Weights of a small transformer language model.
Architecture: RMSNorm before each block, rotary positions, no biases in attention or MLP, untied embeddings.
Training: a variant of Muon for these matrices, 107M tokens, 13086 steps.
MLP neurons of a small language model. Each row is named by its layer, matrix (gate and up: input weights) and neuron, and shows model dimensions 0-159. Each number is 500 + 25 x the weight over its row's rms, rounded and kept within 0 to 999. Numbers have three digits each. A neuron's up and down rows have the sign that makes its largest values positive.
After each neuron's rows, "fires after" lists the tokens most often just before its 100 highest values on Wikipedia text that the model never trained on.

L9.gate319:492505433485519506512463523539496528507500508474500484514458515514505518474536489514529527473544499470444502491507529499482512515522498508460522503452523576475473522525497509505481491501519506497512455480498481475516495509557531477466534507474482497517476522460464438488487507480531520466489494538509455524495492543484457495465485491501533526565531515521535531525499477518498505490543490467519503507495493539470467502492497497465489504463489509489498476535509488486502474488463510
L9.up319:524523462528501477453526515519495509477461493470537457536500533508474525505537487532491524509492484494444523514523525498512524503504453482513489506448509576505457488496508504502502494504509470501487481490513530493537504496544494506511485478452504505485503528458501477492490532488482502517520535481522485520512493513490493484452531473526533521519563528501473519517482481484501523445526494481534445507460504505474462479544541514509487545483478515456479469482525477519513517512478538
fires after: "m", " s", " S", "-", " Y", " w"

L6.gate62:507511533495515497504490469549456490458501457513472479516452508480497459548482501519516525509465454478482534483537503511495448515509498536552578526487497522467485497497529495501474460528510521531517498456504490468479514514540481489582498459504520533503508484461503453478511510536493518485485518488498493478487494526517474484483491523511474495510531541492498512517489514503508518505471478494542478521477533482481501544510500462479518495472480491543492485488527522501499485548513528
L6.up62:505505533529529469485477504504516510448568459529487492466472495472472488524502500509519508482532519493470516489515500499541501531507514478517532501464487520491473484545477466522519503542498501507518520464498480455492572505520462463542475488495492468550492511457457535525474501544495493476484501510510479483493494532496515472508488482528478496524551502528493488476504547509497493511509497488505465506482540556489508530471511475473485522465496471526470454512523496458514471508540530
fires after: ",", "|", " R", "-", "R", " Re"

L19.gate248:509468497495487505493525487472502485481518505493465488509477477504496498528461495480550471464494512464484495528501469499479466477528457504497517502494524499514586503526478491500512548504500515495528479482526491521503519537501493513535543488510468476461491498486526535464508487498469509533487494433497524465477513505464546477521509508458527504521457490485525423511480511527491498507496538488536452489490512505511488480513510512507537494475487580444499502479534467508473529502508477
L19.up248:530530507489506495490531493467492501474523517495486518479483532513464463466469503489509486501493504514495552553508489511521508487494506541488515527461510443465529549526489493472477520480497466532519498494506489496537483514496496494503460443492505499465551517515513482527537479527510519512495533508493485471503527536503491508465524502492509465503514474518584466546520504490518475444494498462475489522481461507456543499515501482486486496514503495541467500510517508446537487501521431
fires after: " k", " f", "/", "k", "0"

L5.gate189:475509493519509508538483526509512471538523454504484527534472518467490537487538500489518488504491489490517502481519502511465480524491499492463476500461515531539482489497508497541502454497505476516470523511498537519531520478503495476576525455513454542490494518514477534513511509478493521496510508485500512473475487492464484506484492502614492552489539498468535492538492488503525473471526518498531502506501452456510518516535485480461479521482509513486499485465466492498485464462527513
L5.up189:454521465460518526515474503451489490494522498508491472491527537418472521514526511539534506492497487492481501486525480505497472521494472498473509473457478521548511437475511533507512513506490484524493512487529485510506492562521503471534530463495484513471515541535533517528533503482477493491533500498481473488487488479453514511459525497491496495502461507477480497503484503476479500509459520462473470517545457516505490427534483514521496521515459536472515488493519543481506488528522497
fires after: " g", "ec", " W", " t", " G", " c"

L5.gate146:469498491522481497512438460506497481481465515428489492461525499511459372487528487500523477503491502447509474482484504521489462476489497441508471530498525479492493479480516494551504513479520480531486526504497484530508485500502524503528526477490478462515516522482517445526436535505534506484511480510513495504511499518553482497484485480510500523517492495488488504506474465503504546507473492519540520468491504492480536479491487482508462501525502499517469490532522483489488515506499520
L5.up146:458479532491493522457476465508505473536528462474458463492536507459470444472528494488504492448464510499511486477465493506512483492519492461458508540508496525504471501481499488504460477516514504500460505473513483498493459459491524502499499489535511474529496543499501484470488514497512514518492480500485506497496481502566485466496485506447472489485468493489537512496473493493493553494449496526485488496512530549491473491510472533492467491558479510481486536546493546494511556501468459
fires after: "ce", " act", "ct", " c", " g"

L10.gate31:522540492508516520455516462528482555543482449513457491481448470503518509485470516494500498518509522454469470470485465546510511478517530485490506522485514457468502485465547517540479462482458533503533483477452476489506536535522481524532522457502531505499503503483524495484481499502496479498535522463538500486503499456489498476460483465499515465513478522486512493456488495490544491518547511483522499538479497523456512477507482490519489531505517536483476545514483513536499519504488490
L10.up31:495532488478511494512518545509497537512540511495472481508497500491510519466473476493483475520497509486533489457479491493489557522482466499480503487462538506515491484524514520503492501489516530471503488519486477562482465470465540497488539475486516516500479506504474531505474487431487495477520459479470513491468503468464477486522558494525504481492510484507497478504515513492521551468542486472523476498514495510471481496468458558566566493535488544517538478470505478549497515501485503
fires after: " Y", " J", " M", "h", " wh", " F"

L11.gate87:506519474473472538497500462500499495512478494502480440497513518505545489551514538488448476530493503493517467489505488479491447519488502458468524482527519528522486486496504459450507504470524482453475499523435478556513483474508490493514521470500514489532480480502460479553484501502489505495511456494513531463454542474499491528535525505512515472504512471498532551442476519495492499492456466469504506491501494480490477493531502524536498486501493454552495502459502505487520489524489518
L11.up87:511509497498493504526496546518494555475481527535522500519503476482518526487538513514530503560519490509510476469535500502432481470529551483496489525490490460486485513465492469533521522489536499507517473474520507532482473490587509503540526476518515516532493517476488493547554459498515490487467483485528509515510511497539514502493505480473507486494456497471511522546526504469501523506469521501500524482566495539494489484483518520534480480481506485498467505455532502532512502515504552
fires after: "ic", "il", "c", "art", "le", "end"

L4.gate14:498486488508474530567474540502514513469521507498495511497529497521453504504509459500497509512501523491534505451511483463471503516526520504427459510469490499538558521524501495474484458491507469517460508500518475545484540498505497545532511518507500509491501502518464547497480488484465468505439486502534503496506482531461512506495485480494514483477498542496488492521505526505480491450448513497468517545501536529522456516543490486490463509496482534501500512456491531506494464471509555
L4.up14:493531516524482485506536532483504490539531515517509514501518493553479522486493495537481529486497486506490504523501517515516531517541471530475455549507493552535527526500501497473483475502482455491479475477506512495493516510545496521503530508521515464502545524509447481508481506454511499547476504501541542513505466528466518497509491527486511541501486486468536522470512523499463471478488526473464497510533529499479492553574465486484469463491473537491479537490485542509476520461489522
fires after: " g", " m", " d", " G", " t", " M"

L4.gate316:539512525533484515580514476470486470454540503492491557521493500490459529491461439476450492546538494526524507491476519522488536472528505473491517488477466484525513486559482515502522528503489502508510493518485520523493515455480496522519488468479501484517472489472477454498527500493495496507521547514521473472498510480539474451458487496512486525498525482523518441508471514473513480481513454530509464508511487491556484533524489482509497501477510507500516455502479509487497469484507510
L4.up316:557499528531473502529548500452484518520519531484486526502507505517485530474477469441452501522477513467503545472471491533490520505550479500526476488471524504499484514565436536516527535546510508486505493517527491489495515467519491489501490478478490482501474504503502467515524482493474505477510516495500454472506517485528507499459480533550458512465523518536493460491502503491501482499518484463503450484502472492545484539495505494505488515551518519510525462551489508483460470494484497
fires after: " t", " T", " d", " R", " st", " A"

L6.gate59:504502514500461495473503505450527469482502493542508494482510495494466517481526481428522440467530455510511470508517487471478530493512546477472484527491496502482487518475477493494491501523470493516465463473504474500504511534501470434501541485492514514484451520500518516481504500529530526502557468530488463541531523483498487471476514535490509495511516519482545489507529510515461504464478515558467521484503508510489470496463524454482512450512468513482480488492517466484489515558518490
L6.up59:485479553500473496483499515469501437517538514517526495503501511512469521469453502478518484492488487523545468504481485448468531478518542503493514453509506517490474498477484515481533515498454485481467457473523477519506507508506485451487556467502480529489481484482510510441513529486507496488543510517451511558527509486504505482498491518506439512488504501462537507526526532513471494461467512546501526448514510513524489488473532474477488493492466519483495508469515499501522519550540490
fires after: " p", " comm", " f", "m", " M", "ort"

L9.gate49:507475514491475486522510520507479511484503510493506447509512489504532465470504518527524480546495494472489516479493512429502507510514503536489460473523504460510500512529481456470493488500531438486508500488507468491519506531554470492521467478475540513502508503514503523519490488456534501482507508526475499449509444483502536502545493519468519508530464525491422484523506551485488497485469509522537472535475535512468512488509522477532463490510448497493494515503484498446495495447512517
L9.up49:504463524496482466502552508542474490497536477525447459489497497504550501484524495508501516508498478471508490503481494432459485548507493510493455470494499451496530524534487486525514468495499452482550481501530490489449457541513488488498467504486512530511512505489546516502458525461538481477534533496494532491505464464486517540514512509501494482499522525525457492462512509477524477500489504468526480544434482494476510512515529497480479478517507524518493536530489489475466481477516515
fires after: " K", " S", " R", " Jo", " O", " ex"

L8.gate174:519554466462486508497510475529492511459487482507515545508485539515545512474529499500493505493506506517436524501502510511517506495467478559497513504451523515476532512518498502499512475494524498487442515499469470510498539506518480517496478500494500473527505528449480474502515515557457534500519518515503465456504473510503467474487474519517538465481510512505490509514507488498512556448502433440514438544507471484497493521482521507494476496459503516486454493505517467473490478506496519
L8.up174:505491500540503489549490487467475508527515505486488522547497506500547497516452488514499519505543489486458499481512514517512478485524504486514481534458540527480447476506481511541493531501497508486500474470530547489471482479542474484497495525457488508475480526463471516517495485497499508501510485502503482529508490529500518496497458447499502526432566485517509527456495503475478515434530475446500499519516486485495483499537532482483513528457431522460486496481528490486522504478495523
fires after: "-", "m", "uc", " R", "R"

L12.gate45:469504511501558497480496525467484502491480482537504495534493470506505525511519521552533480536506451488504499555498503491448511482457508493530584553522507482515511500494520479493542510525500485483493482532501478504517513535504505510543471487507465521508486482475537492454513472486495500484473514505537509536494522526507512489454516499466494530560479473529488493494440519491511502470529488513504523499498517514547543494488477520530502507458449444487487497512504512525501503488472454
L12.up45:479502458506495509495546519504488536506486525546506496526466516520533472486533517500465475469439516482451484511486468449523471491510467461526526527521488475500502479479484529535479509542505482518484527523505490487483482505505514492488491567517462524536517482506481500443496503479512504480443530515526470518551546544517514495493473461503485523529487490492500515490505508465462470502537494499457498508491478488454498525527489536501521526527484540519485461475488486485513506497553526
fires after: " w", " s", " kn", " S", "rit"

L22.gate175:530523478430535468482493504503475490454528479473449513491521550492468478457493495457462506476471484496495526506504506465506484493488538517516528544511467451486496485483492478483504561460472471510532507504513484504489524471504548492530498475489468481483525509511517500489508494497436474486511479492524500487502508510514486483478546457460501513491485506444490470494474518525500519473533527511507550497516524501490526514498519500519542473497496492474499530514581464486517480504467501
L22.up175:513501533493474499471551516465478481506522475487500495482483475475461519504481476503490483427493489485518522549483481526513562441499521531463477544520498507497494533522472474496515541512493538521541494481568465484515502493455513556509490482468493462523531515474476475513514479542543516482447520477472514517478509498491472478492519492477526501541513514486498510531494534540473500482538521494514508493487483485506559512498503531501479477477527516485493514507498507527535513491527476
fires after: " m", " k", "m", " P", "k"

L8.gate0:497517503502480531515499446488504451459519492522494448501484507515502513449512497498508439476486533503466490511531517527496487508567506495505510544470486541538501535527538508520502455522524526511484453480526483552507541492478483519531503467518501482441494487494502449512475498485465521481504478485513484516468510504461495485463470488552521513485514506490509487489486480523483513533528497505486539451477469534485485491561511495466512484503517464528463521492502499503510472499455491
L8.up0:501502512473530496510509473503475504479536512522499471522481490467451502443479459493490460490483512531514483489496514522486510481544514502491471530478476511530521536475534483517454478545520497479483435443524518524505570477445528476468485462471521467463491475497509455514480522476479482495526496495496504517494491507491517468463478497505516518481493511526525456499486508507453512558533519509492504458494466515493472468475518490493526476483502523534451501502506522501514472491456513
fires after: " w", " h", "H", " W", " H", "w"

L4.gate187:497486505555488543477461468449460469513484517528438487494485487483488503468537476492484474504469510514492507517505487507506473508507545504495493542499522523509446481527465468522550506508470468506505495533483496464512501449476510497479493488471532532500511540514516489436496459532515519506487483482524519494519493503469502534469505462464463503470476512512501493487471480526498511498471524495519553483479499484479531519516500524520512478459506547484489489431480504486550502458489470
L4.up187:465537492516480511506493493414483529515501506488507520551507476496498498482561494486530492505471499488484480520510516521451463497503541491541508454519477519471492487523546484536523535461469507503493462515505485495514493493489485508498487506487526460513504529478491487472488497494507493532482487494492477494559507505470469497492498477442520484480469518495526514478520508566484496479465536490532546485497528475483496507459500506534490511462479483487498426453489457469512522463490523
fires after: " f", " P", " F", "am", "ac"

L17.gate80:464496529536503479469495524475476502429509435514448512510476460502500462519497496491473526469460558493505509520490504500486491474515500500501471503490504492474499520502481518501546488511471522506486524516539461524491457535484519434536514500484498493470524480460480493490418503508545508494491488494518496468502482488556484471457519528482510481499484513501506506510472528481538476507490472476495539474504462504474508456499491472516530503519515505447502497530473471518493501520455490
L17.up80:495524512529506453502477550514475479481565466581495487509486520479484523477501503521482528485514527517530543481464471511500468529516508499499476472484474491534546491544475511541542517471496470487500503549513512520474495532478520486524513541492503519505516556487507479484482475491541507520476469504466498488467539479536498498496514475487496508480518477510503476448486479497505474538522453493502495450524474464532498510487512528491506521502506526499551540500468521524516532480480480
fires after: " b", " K", " T", "eb", " C", " E"

L18.gate2:553514534564523481533517470481492455517499484473492516514493476527528595510494503507513495494516483508523474450489497505500486512494478530499514504481508539480492486505563529493562535487499530488452485504458501538536466461483533483498501507523485508513529499496476505533473527510523531505474470504521482506523509513492494464546461539481466510509521501502470468543469502486503503514487488545503505470483497496497537511522500505467490533467496473443458470497496519498523515498504482
L18.up2:472469489487471516511500504504504492494476543514514523539497476494498502489520495444487460489520490458524496533491507523542500478463542487498516504562518516475525523483545462469502490475523504456498503513529538497469524466466513540491532522508480480499522534489512472477464531489477486468480489481520481478521498488474529522484462491525482510535484532483526521523484472549495511533555483458498516515542522490477521533501521423469529489448507505497534488471466502487524497514508476
fires after: " an", " the", " h", " e", " a"

L21.gate11:495518436497519469518488510488481537566513478514471485557516467494511498506516511523517495507494476522456483535502510488502501487520497530461538518506475497491470499509507492485544550472489509533476495524487495486484527488496531516514448489468479496461541496513493489492541518543531501503479548494545448467464521497505487477460484472472524510527506458515492485514522495525510531484535492500512504510538511535540528485531485535516492475510471501535466505541547524441519514486464512
L21.up11:451484536509484491496489527501521498537479504510484498514509506529533526543513509479534494463514454490457502505522495479504465517491495507508529498495479465491522486514550498476523482462482481527495500499512539486449482498526496494505398459469521534515507521543527484508468482528508502517543528493509461513464525471471480467520481504490512489506469505529532499469503533557498531513513480511459512519529485499522483514533479527539514519501485481499475441522483482454469459514511486
fires after: " s", " kn", "rib", "ced", "ist", " us"

L7.gate81:537544505419521497507498499503517471497531483503552444504501506471510508494499478511544491477500471490456457492479507497519516528535507495474515511494515480458510497532457478473511505489483502484502467486459516576502459517539518485521535504510500522509489466447526461530513499510471501485503504535522516483505501485506493502493473472495532519438503513487479501492522489472551535516464487472506497430496515513509506516509492521531549475510492518490476498480492528467489540468513544
L7.up81:537539507443515500506496516502519477502503480524524486503499516467516523481479525490542507504468495494474449521505532484517495517535509477471541514488534490436522535487486473463481478519511520461484471463461505571472444528534526478531553532511496560499492459460530459520518486512472484469517526522487509492492494469517497478486495503495517527470488517482494508495526492486563517521472487487514482454484498486486499500516482532534539489508508509495482502512478536480475527495518544
fires after: "il", "ic", " sh", "qu", "ult"

L12.gate31:540547517508559509570520519483479475452458515479494490507503450494561494498485489480544486498478500553485508494506501466523526510525511498537498425480489485493528528502483488508507463465525494463480521511585513490475469545506494476525464521451525491518508476526508488493492522504526527495508489508494501512472515503503504531497491512509498492549527517516500500529488513478541507514508477530464490533497455496465520530501502483512525474523510475517487534499496472481461502512489460
L12.up31:524509574490509484531542509547479489481497490511516520541508465476542539472469508495547488514508507492506474531502531434505489500498536532500492444489515486479492566506478487517499508477492526479507494519531477539455497462478524490466488542525520510518493488491522491484497497482525488488518521556473558479505488471487431490527489514513508473512481511504517485484494494479506505470502482495480465475555487478475489491479509538500512459493491463506491557485467476488517463506489477
fires after: " O", " R", " D", " U", " L", "O"

L14.gate23:474575506480522517527502574501441500488488462524491469508470499502492502485526496505480477530491495536553529451495492507482512479470486427510502508444484470487476506512473510472521479527507506512494464507486506481515464514497489492507529448474503498443500510522485501475481501468494546486500498515520482490514509485535473471472503467523481523493512544495566501500495508474506492510495485531509510450521509529524482512503515476440534511501536497498509516455491452524488486518476499
L14.up23:444526505487504492528470544474472472516518472533531488505477494479503512461503524500490466504520493515500536472498498509480462456518506466482452518456491496518523498527524489493532491518501518510488468499448513518486474474521501509556542450526488491490513494541468522490508500454444531511495500508530498480476575501524457511493501480477492527534525514475546525510499514469544490506495534472517474462504490541492498482500516511487552522478543505482495480478462451483493516518482524
fires after: " T", " K", " st", " St", "ar"

L8.gate205:537492473492452480485516482551490484476488505504486450478491532521513523463493492471551494511482515475483459505479518486435508446509509543467468496462510482555501506476500487477534479539481489470495487456483524531535517469454493491494465439510512471467505535517530497489496503477496481522466479526516515485435472489516536483480481540537504509485482470500528501540481499487509500513495466498506452507498501512503505488485477503521488481441502476517498533509499526533505500458475478
L8.up205:485509510522485519525546473431490472492501440530502489491492524486486510543493509516447502486513477511530526524492538545530537507523480520472490506537563488502480504498495502537511505472509478518529495523498518529491498516512512511501505532532447484516440494493484519501478514515518485488517491508499524552498488496538476475482503496524504496494507483523560487505518481485480505473514493490488488498537487526496444475524485513442509445487549521540451523548474489534475486531528523
fires after: " w", " c", "w", " W", " and"

L4.gate223:516499536514468512536489482463513520533529497484491522475510486537511523496465510476509465508505533513502499470476511500502507529504506499495495481495503470516515486486486487484481504490466502457478488528503482471462519489497509506500511502512489531480537461524515490503457512490471475426485469488525564473486541496471487524497495474511470496470506505533447445506479564493510493525469482474490503492494451458512542512573478485505506478510523553514524480548453524469493476461454491
L4.up223:560471566543523507502501479480497496513507515493487544486534487526511491508449511470492476512485505499528504490506553533487514512520491525509487506492508455476534488497494488520488511444479526426487518481510494520469523492485499511522486510523499541498520506518491514520495479490485507460507480502533525458467529484509471517478496501501490452455490464548464467527491590481504474520477467471436474512500501481481516502540506520491495490488544520507499487511485499443510477520495514
fires after: " T", " t", " v", " d", "T"

L10.gate300:560435466497506496484457498510521494497539523509528479544499470455531469522516490471537480462500508491492457502440516495518515495525523477527469517529502494526488529537490466527486514492513538500494497490518507485503471453511466502540534501520491492531503548478526515486480529494500550436496486490481489503472499483532526465489507516496511519551466524548479487517446520507498526502501518482493479519480499504559539504465500548496517475518529526513476474502503525491483495522517514
L10.up300:520450502522507541492480495522494495502519508470511493590494481465548478512483514485504441489491533500484467507455502489527514512509516465536480523489519493542483538487521497533465526496496532477508505461513533517471478494495521517508521538530485468522481526510503523498470491483516583471499501495490477501474503466550532466499500551470513504501508505511502490488458505451506502497514536485490473537507500505575535501479488516465512497487519528489473530514527533487459503485497513
fires after: " D", " l", " d", " c", " ind", " g"

L14.gate315:498548476536483515503527504468466483525527526503505458493516460501496490502471479497510487477481477526504493509505502535475459507517555490513514512493481544471489483512482474482514530508491501556466479484468490513518530470491533498515510427521511519526497522463452486499469488473517516505517546513511495517554483533519495472497443489447472470554491514479517533508505516510491504497440485489498532464525517530513462497530521528550500518464507497501478480515469505507466515546536484
L14.up315:484537482517471525501546528491480510558493507464503489453500510546484492490483515472528484487469469525515514525505510483467483474515539491482483501515501513509482474513499447456504508534460486537482475481491482541526534468495496543507508446501522530538493526470496482513450494507496502519536539498531504570530493547537499484466450509505502497536458537489546480504487558541516500497478507504483514471519504521509489493512496534529510546476502489474494500490489503501500493555518505
fires after: " p", " f", "ip", " P"

L12.gate192:510538531481465462507498472506483461496524478525465499492514489480464501536449512545490510507488481497467540522510491506494504517510513551497475501486475525498519512522454511441463490496499468512466481483522504510486528564525543543502503501443529513518495504515511504495499522537489513489509494474547472462515480492518504510508524486464459505517472494520478490498532531477464458518475434452495501497542526489552523530528485492473434453485505504478508504517510487514511487494487499
L12.up192:560501500517487509493485505502502504532478519506561516512508491482509510469494528476475484492539489501510482519500506530531511557533488488499483467475495497516530494490526521546513528519512504518482576461501528466475555514544513513518495508482514488508517529499449449537528468461506523517507489482486494497567499496498496499501523428495493497463522467486470453473504560472494480506493520462512472508552494485543518524525485483489489508519492487536512486496488497465523495527460504
fires after: " G", " t", " st", " T", " L"

L9.gate302:533478490482520514463448474551519473504469541476478494518507511506498533477515504521515476482514481486474476514482544499498497484529490502504499514550499504530575464500477502533506503471459504478501461490507499514525481481507473487496515513499510507506497446518523460499566543487465526534479453484473476525518452507502480494452491524514498543526517490492544535517494502487495515509486482504492497460491528529492460505464516522513516528441490510491523531497482484518481566466476528
L9.up302:513496512500491477506513479528467487495483527530492485472499521511480483487510521513518482505519538496504488527470506502530490520525456524497514511499455491504601472499478502507516533501467511468475495476530511450509440469507504491510464497475507546542494505531567520489548522502470531510489473518531510510518443525476497496473504509473467520534480515498517489546485517492509490477545474506507483504531488490434480466465484501486511535505479529487534494484488459505520531467530533
fires after: "-", "|", ".", "==="

L7.gate48:478494490514496522487506507470550516474499479520512522485493490499502540527511509480494495494467532507502464534506516522532505485536534449492530484541503493570509510529480501483495511471470543539478513519522498531459471479504501517497509533497470479510469514478505496479475532467510495484502494429535515497548520436495528497564513482510475546528540466478504478538466515473478499529487502543515478513490472553518515541498499526481453494508470520524469490479474511529502482478506506
L7.up48:494514500490523522463463483522539510476490463509500502490500468530522536500526484517497522522472522504500480532514472507533506497504521466534548533520533504541526538535483482469472493484483539532512492489536470520455462465491492544493498527525513474484470507467474468459474526501478458461508475483513509501536484439446528474555501478492484541502497484462547475478481492491488494530496538516519471479505509529510515527474538460468502478489497457530487508477501511528484497492519532
fires after: " a", " the", " in", " to", " of"

L11.gate301:487483506506490466469519550497563527501523467547467478496469508533514544522490505502497508496500516481507490454507470504510528501515526495503530496519535475456516464523487489530468495516489504497487484466525485472531484492484483521487525467462461526539520503483488513477508471509508524480472512513458457506489496436521514490502493504534550496488476471488509470505492517507449511499465535487463509485532514498522525498464483555480464492527544503494481548519472536457443461472495511
L11.up301:468471509487512474508522513518523480482507470520489480525503539515519514515504521508499487525498506447494491508446487503510507494537495471549518575514503527479498491474515458524435500506480511499486498456515509530551502478473495531527512478482487507528522480515501526463513500495483493471491488471466451486536544476522522521480452495542516506496504490489505524528492494524469493524463495466444467484501559489492525498531516560462434459505517487476497521487482480496489466521506485
fires after: " v", " B", " c", " R", "l", "er"

L12.gate130:514524479531501505544494526484487467511511499504480517493495460502545520511469504489458495509544542516522542499494543479457526530528494511525518497516498500491543505483506477467471495523486475493503455496546493499497484527482487464493509505482492484488474464558506466492516510507520502485415501463499486482474527504505506537454484497504483476508468484501481518523506505472496456546492518486576545482512479504519527527464523473460503488503495514454500458498494451486435511487482498
L12.up130:492501562484489462510483510518497484509516456492507502519454504543496539491504489514508531566502512491499523502451466541467484528521506542480441509512497519557505458537517487535488498544478500541482536461459506504497498520509516493513510473480475491530461549499451527481536467491516487503508504499515501498515516493496495513498508519532483518483543484515510525485442509503485499520542540469457527552503469498489503533527530484464525518528502482505473505501538494528457509490488496
fires after: " l", " L", " T", " V"

L3.gate73:481499499482539515547537479521514443450526526516501477482472501464503527464504500492530464471473517524510512472543491492492503484536473500482483481524499521520489485435496457473491459458460505490493458454486524550439523520472503471514507484507455485494534516482480521499496519495513479475480543505533475529466487501473499480504486484545501556506500495529511499541487514522476504471482456480497498478494499540476494493566513492494515503508494528545478515489524501485504535475484498
L3.up73:484482487494515537529522493492481457446519532519506468501449481477512548453496528517517468481481515513530515499520495503469524524513453487452459452468501502512496498442506469518495483463496481504521518451482511570457531515491496478521498501497473486490496517512494499529468517508507491477478556509515452526468498480497493485490530482525489501536498508490523506482503524480477540495509485445493495466526467514462475494543526480462511529495496554537496514501502492446497535480501504
fires after: " w", " c", " B", "w", " W"

L12.gate265:530519493529498505454453503541510464518480522485515510521504514477455523507543484486496520510516499480482472524520511526482500513488496475494474491535475475498531516485473529492530494507468535479508468500506435547494527502495514476494474492460491483469475493502498442520497503521456545505499521504508493533489508500464483516455479543515473509571541480490519515508469496479527496499442504438516472448460549477510517499499526472491519494483512515490484526487450505521494530532523466
L12.up265:533515523520481453497533552484480478560507479498460488495504532476504468513536474540520491540498562518493487491511486513517511520521501538474519494521490478499533497514523478479541524544523525494491484494479553470508461454489467480530507543513475511525503488536517485436481495509486525476519518568520516514509498496478507503525514486473519494487504479478513506501501488487499522523529541510505487514488489476532511475459456476499473546516444470535477444482495484503492511527508465
fires after: "-", " \"", " (", ".", ".\n\n", "==="

L4.gate143:480482470503462531515543469489478441522521473516523442501485513517450474489488498463479486512460518432461499482488503525449513504525508496487511523485507545533481486497495493499470493486499500497508527512464465586513530487478505505483476447500487474491511521500511519524463480475498446480485514528555528553519508532492499482478507512534504515465537501453494485492504461525485539547519488474509514505502499519497499477499486546510511537470509503524493523488475479511518493500486489
L4.up143:444493458480437474540504518465464485492471497513491494451501496483467526448517517488478482508455496519526448502496499472463487474534489506473510515481506517509495503481491464506477486525489464496489459460446511523449548441520484487496489508519521486480473500507518499529482507501505491504470492478506516550499497493491503449507511520495482493507505511485531447482507498539495545520460508499481506461527497464472444541547485511500504505515482450498506523499499463514502477476457496
fires after: " w", " c", "w", " W"

L22.gate233:480543521509529471482494506485509497545498517481470497554496467553536450503506465510517495523511475497483507478482524505499468499480501499530523545496498499512469439501492510486528455533487510485472518523524526527473555529476498443474466489445505497523518549482501492487514495535482491539504529466515503559506488548506478524510468524507491458504488537487510529497477506537461526458487511539489525491484470460465522503530467503482530521473502457515468498507517508503506477491496511
L22.up233:445510461497498479513491479505473520538458516514487509500485491532515497543527518505496526524465485467498532499507505472470479507466484497511509550469479479491491479524491497530488494537503469490493516487499462537507486491503477500516488467486514509469556494511455453494470426520502478508535514475515488490484564554490451445525457486493518499491481507517501507501488477532516492487506536516502522549509494464484529485515520490476528520524492488471460409523522484528492505507489488
fires after: "eng", " kn", " l", "h", "rib", "op"

L8.gate104:518479513517516525496466509499542482527491513531473518483472503465460523507514486468474517489499535472464453495485521514497497545480486450497495517537517457513517495512468509516523488492475516497481440495497511522532476475465501495473532513505515468513456484535491465527510492508547536498499506515474499497462517509514509528498529516508475534529525521484488521539515508463526476543527501477455493468471511483533495486486471472499477495469545481534532527467484485547486596505494513
L8.up104:542490530524515496488473531467506484544505528512508518458486493444463528533539493457487506482498537476476448472497513497484504533490522449475469500530508446494498477486464480511498468516484507494497458521469477536510484479474510509468516525514495475543464488536487490467499500517553520506518526519505533490465534505468539546474526489514498522508523503497506503503516503484537484543523506485456483492482484474551502492494474486493459501477525509516526517458517503540525561516518540
fires after: " |", ".", "-", "|", ","

L11.gate255:567535475480472509499505502548478491475469512540513493459521505505493445531534528486532482488471490508499511494473485546465506505498459480502511504518521504524462473489476512484531518483519490495503553470549497527478498466537506511533460544487567465529533506491501504511458526536527508517470519489520496498462508482528468491519501524490526472528479510507473510467468469479481501500477472482454463485471518500502525522498519512445526488522475504483490456507490493448509474500514526
L11.up255:537481502517489531489497474465499439526472488490458488535560469485524492520501482458532494504505481508482514540432490478508535486542519514505529506462464513537489532498526480512536465496495508510486518502520514513462524495511464529508488509439510523484473521499477496525511513498452522490501519466523511499514498498532494506541479523524522487458480508477563483513509509482500510505446502496468465464515528511524479495515471508470529473463537471519542493526518543499461484522508467
fires after: "ce", "p", "re", " c", " C", " l"

L10.gate88:503504493512506515514544505546525512537501492457465475489474472491516495463459459518500513519480480474498505485515477525501520504473541445515532536502469522440489558499517485475531516510466455504497500488528512527532532501491508503523508523472525485494486500514469466518465498515424540512528534433503463506517514487522504448499536469503495495533496486478481510509499516469480489499529506506503459495513500475461520509504477510500487504479542525501505502496470512539495537470514429
L10.up88:493494512505514491484524509538527552531495519469452483481500475505507493505480440477490513523484459460499536488524464519506546507481516439505510519488460496455519521477523496487498484536475480479517522532528504548517548498512493502482519485479511493467508479511499476525494496487457502499509549481480464521553522463500516463503524501501548521504444496473500523503508531453511511548505491505460436539507492483461526476503520510503503547494528554511529503494489486520486501487501471
fires after: " M", ",", " J", " K", " W", "r"